config.toml
n_layer = 26
activation = "swiglu"
norm_eps = 1e-06
parallel_block = false
init_std_o = 0.0
lr_mult_up = 0.657
decay_fraction = 0.693
seq_len = 512
doc_mask = true
steps = 12246
dataset = "wikipedia_en"
MLP neurons of a small language model. Each row is named by its layer, matrix (gate and up: input weights) and neuron, and shows model dimensions 256-447. Each number is 500 + 40 x the weight over its row's rms, rounded and kept within 0 to 999. Numbers have three digits each. A neuron's up and down rows have the sign that makes its largest values positive.
Before each neuron's rows, "fires in" lists the words (lower case) most often at its 100 highest values on Wikipedia text that the model never trained on; "fires after" lists the tokens most often just before its 100 highest values on Wikipedia text that the model never trained on. A number after a token or word is its count.

fires in: "also" 28, "not" 17, "only" 6, "the" 6
fires after: " was" 23, " has" 22, " had" 10, " have" 8, " did" 7, "uk" 6
L5.gate737:445451544594528458500489550490458433508539493460582479458458497569462487460506469541432513509426392536443523516483525471431518508511490503483519496522513451477441527522444525566531565481494538462381483498470508521471490494514455499513475552538508509460471466417433505514525433498477478498503447513525432492513552449441558448541486502514556518530530483486510396478505495518455555567503551508500530526512466495507470473431439499477480515475503435500419503419443509513487515458560492408449489454516519435500472484447486463386465515509543525465472518489504461488473494534452475478
L5.up737:499499528468409535537526538472549520484497521438551448521529505543466459553532496485479438442511520541453535479543453446571477580562492487507494527529495537521505507512580491497494441480506463540484541456463468523419477519431461532456573427494535501499517484562563534520524517449471489454490467513430592453483417512607476493524491484466461494476449500540533512448433472462468574461519531517502464512448554522504523454519469519528486521549567524476529502484550530565490471511493494591503550534444449491474479524513529542480534525494512493476575489482471493496547549461502509561

fires in: "1" 14, "9" 12, "2nd" 9, "third" 8, "second" 7, "7th" 6
fires after: " |" 45, " a" 6, " –" 6, " the" 4
L5.gate309:505540563565512509451552505466529439528494443457484451485491420516469495452432479540496481485467430487448505528425440451476510431497507472510443478547534536497541483517451460541486471559557410447488440520403481549514460429449451574431572466487494477496486489471514498497478463467531501489488524499426500449494495508499465513457492405436469460486491521510521467493445526473453510532443446475510422567543540450493458494452496498409430547493427483533405542541485495446477493529436505517549569574509484598500516416477476433470475535475544518469460461569471507546459555554517477423
L5.up309:431487451512502421517477505546501493443488494455516453534457624522495569569574428506458507519503437477408517469468533425475501419615463475427500508513498503495530495468496591531498469504532388434497505493505526489546531560547512521491501447523461529542542462564515532485530502538496508481445552477460541468529452429534508501449511467518491468498467505467550506494504462490489593509421566518490451535463515517516482451468485499505559505497503507435498473557551477491543576487490493559504416525465454496495510509460451453486481464399491547542506569552485453538423516510455454530

fires in: "be" 86, "location" 5
fires after: " to" 50, " can" 12, " would" 5, " |" 4
L2.gate446:377561574475547503510548571461514517520469533495445469526527436507421432493472566606548481493461532454577495523552491495510500408487512480506522539598517438454507483536537517436489453405439507507524423561517529489498512493478525491468513527441457458527522475550435492495492497524509512505526481538533474473567537532494518483502549462495490542493515504499515407556482466449486485445471545470493586500507479479531583495538485529483478554442510488509503507467402520508538416499509552428546449488523559508497500498538567491498482506467429482542539487476406469504492438485577497509
L2.up446:509535485494516558538514548396495408542495548471497513495528464442461453451439523551471487544509573468469391513569511477508530436485475479492522581532431470505526511513587452487505487476414478415523515492550536478507479495507467550528490562538492474523502474543463430462462505478545529507464530507509478505579510492555556476571495479559551514530496475463454426532547495506469467386473548427514563476570455436452580467512457546540451573519482490451501461555372446511593522504452516425552521461520516500500514531522505483550493585466470478530508542487439535449530448470522458544

fires in: "first" 53, "only" 7, "traditional" 6
fires after: " the" 30, " a" 6, " his" 6, "'s" 5, " –" 4
L2.gate1024:443514531440485515548582518482495561459487502438496472472436463508479521489549544468507515478486524498542520500463525538454426545439500569490553561508575523513529527465512467556429517569492487540572468518446484470444537471548553549495509514523479475506463536598551494487503485480440470527509544489463541449494530450528519499513499485485462459548504438460536495491447523493481538485504558501482588482463462505505527460486503477491488475513614437504513524515489511452512436461482496507442609537516517469484447521568518484478432452548509566516511505448504471531555502589428415550
L2.up1024:468526508501445479547486514564477536494557471492474482454498465449459480495500548507546557554441524508548520441510455499456520446484556637474487556497502517520527474490559525512504547462492530479447540519452489504487425490514544468497505513530537462461510495551397541532494502556500546586524503569520496504505504498498459520607516510507517482523448483526440496566538490511498491453517526535470563557463450493466510494525497484586443510469574451449469498507464476506520524548451473496514505524524532512520519518531517479466512440471548551530510590451484519533506442518420495566

fires in: "0" 66, "17" 11, "according" 8, "label" 5
fires after: " |" 69, ";" 7
L2.gate712:535559495506536487496532512434515516480504556503470536379524496472490507470466549477572505500525515530447491503486519562520518500426586424526450541517499484521522500513541491550484468475501513516493528501537510474543510466525562542531426448565481478493413460465421513529478468464494532445447467537565434507543541440481528499555505518550517451494590496548501481581481504489491408505440478486497514548395520517545553515494400451601519400530473457547532505563455510467533463503554480443471429488507498481518505546571515554502483459559495529391507497564514465523558430479526551371
L2.up712:471504501607536495513536512502465511505543560506444517488522457407471566522459419435490498456492446459510502547492538472472553475547450527503493476525489523526434482484453503542472446465479525580580468492545513509521508515503554512593504535445474559447532501523486554579430502514493536525474524539514484457460513549467453554434475496469541504465449483474529507501432495455470466525594494543504557610495527533459515501543515452479476434503548448520497534496473441477531490546524542436567494425526510447462498453501555487480496483510498489467509508484521429435491484618475474517

fires in: "25" 31, "31" 21, "75" 10, "50" 10, "according" 4, "east" 4
fires after: " |" 40, "|" 6, ";" 5
L2.gate1333:485528516510454495520537476514488502488514496525553457544437450474473492485471485429528477560490550502517410505472492519480515510469528474499522493510474490573554525484515498531505446536522477498424473506572494507539516461541534481461455511482530537510525504486524469466528511531510525574500475466450553418528451586489464465476489431469414497509512460544528473495452511474462504502483494490453479586508530575514504485562498493449472592559505447435511503522476487514514504498434541569492528554544535555466491556487418565522576434509541568519470507467495463506503482543583516607
L2.up1333:533487543514520484506463463450513509435407514538494510561405515497504464510530562503529492500521505497508422495537465534408496501527449483484580501550426500480478505476539494432560450540523518521582529587479443511567450567453537419477552512509502484488499556449505456438503445504419483499510473414595490447511523534443537435494530532447510419416450503508494454537506499514482501450549497495478550563484544478528484518505573454486561544453479495471527423444584534483464565505565451498529542458525513481582502515443379520525518478400553523551536466536539522508469482576465594552

fires in: "5" 36, "4" 16, "35" 11, "alabama" 6, "50" 6, "45" 4
fires after: " |" 42, " of" 6, " Alab" 6, "|" 5
L2.gate48:440471451492444540481486550567500542486491527553468516430499574514432475543555437490452529519455552485518514538504520543509466500592541449509528521455507471513625480513523546519490512550498504483465480530465552472474495455510545577476541494375518560509463463466474521465518527541490541459473576505486474466449484553525517502533522482551517507448455511494565507573537531504500450500586493532481476577619525581495470495477589500601478493461420496456459562547541541579530513487489514565526429497474498472512487545539517552450479568506509476502533473539522476552547482507500476493
L2.up48:547431464460456477484530583485464444489477464509519530442535480488489500512469451472467538459451443530484462533521440449539464511462522468493507449498610488522449499472483501564511529581499476503424469484496478421457417412471541503507589575504527525479422507488518495474499482558452577499505536445449476465521508543475542519553581498558543526469461459516451482536520461495587500508519464448477507543568492496449540473513461504587463473378460513437499461527487534488543542514489506517520466534424507526511506522572464553487498509453534534518577487568453465539448573535566570511

fires in: "the" 71
fires after: "\n" 87
L2.gate1198:531485526485487544529593532595474503514485505482462519499424513495560565513445531485561602551508513488462500439458467486498553522463496548390538501521437553475475496500482522510463465480461479474518618454540461390425482456526540542494579455534515572442508484558440538544593494499481470434497461537476485582476551501479530468479537479453450524477482435545454510556540527540553503545521464536511482511465438498456531471516476543476532508511484513517540474504574496618473536531562471384565567467454557558516468491491549531524498516541491504413512500464468507486553523500470479514
L2.up1198:510468435582529528495549436500440504465514469470455497591550487497481520492480530491456481498383490498481515494469559510545503578448493600472495531497535528513503546504536554467527472463561448533566570389476522529455523509476448525501579513462503510517544524475518494511489555555484448507523463452524499535520506414469469471441413475538460533501537490585493472513478450514491565480482484534456499522543508504489526424524501472516434510512421442599439566552497531506438524489544458561474570487534532603571525465516550508512513528449563472512530472498513523501464523512502435447

fires in: "gladstone" 20, "6" 17, "romanian" 9, "glentoran" 4, "glory" 4
fires after: " Gl" 28, ";" 10, " Roman" 9, " J" 4, " Al" 4
L5.gate99:491452389468496473482527517553511543564539489490474541547465516497528468466522508445494493498517479526543477540547470510597495505489572529522518507471532458479501508451511538539549515485510411483594510482549492556508501516466547549519502415514532539483419489436502533504432523495465462411544485531451501373499514469553466567519402507508507498534474542502471475492379533530503546518580529507466513553461527440534503541520514519533502518504545530507504520499484513416497571586470485462518434523531511477423450568502522554537495477525506488535517460519443525493474462458455486553
L5.up99:514497479508634480407541500472510497464483486483593519452572548507445485562510516475510470400564465505459567479459506537540486567419486557467484481427465557518471548459551502523510394513493602536524468492512538401576525593521504569488490458516545505527466451488506499535500565450504474520471504467516486511485462523548514564482478452521556525508544483425554549555547464469564388456551492497514549566561533508462440451544534514459451503500506487510534424500538520505537543469446527512516493528463556512476432512472513526452505495507468467547508447541477521453472523571506501571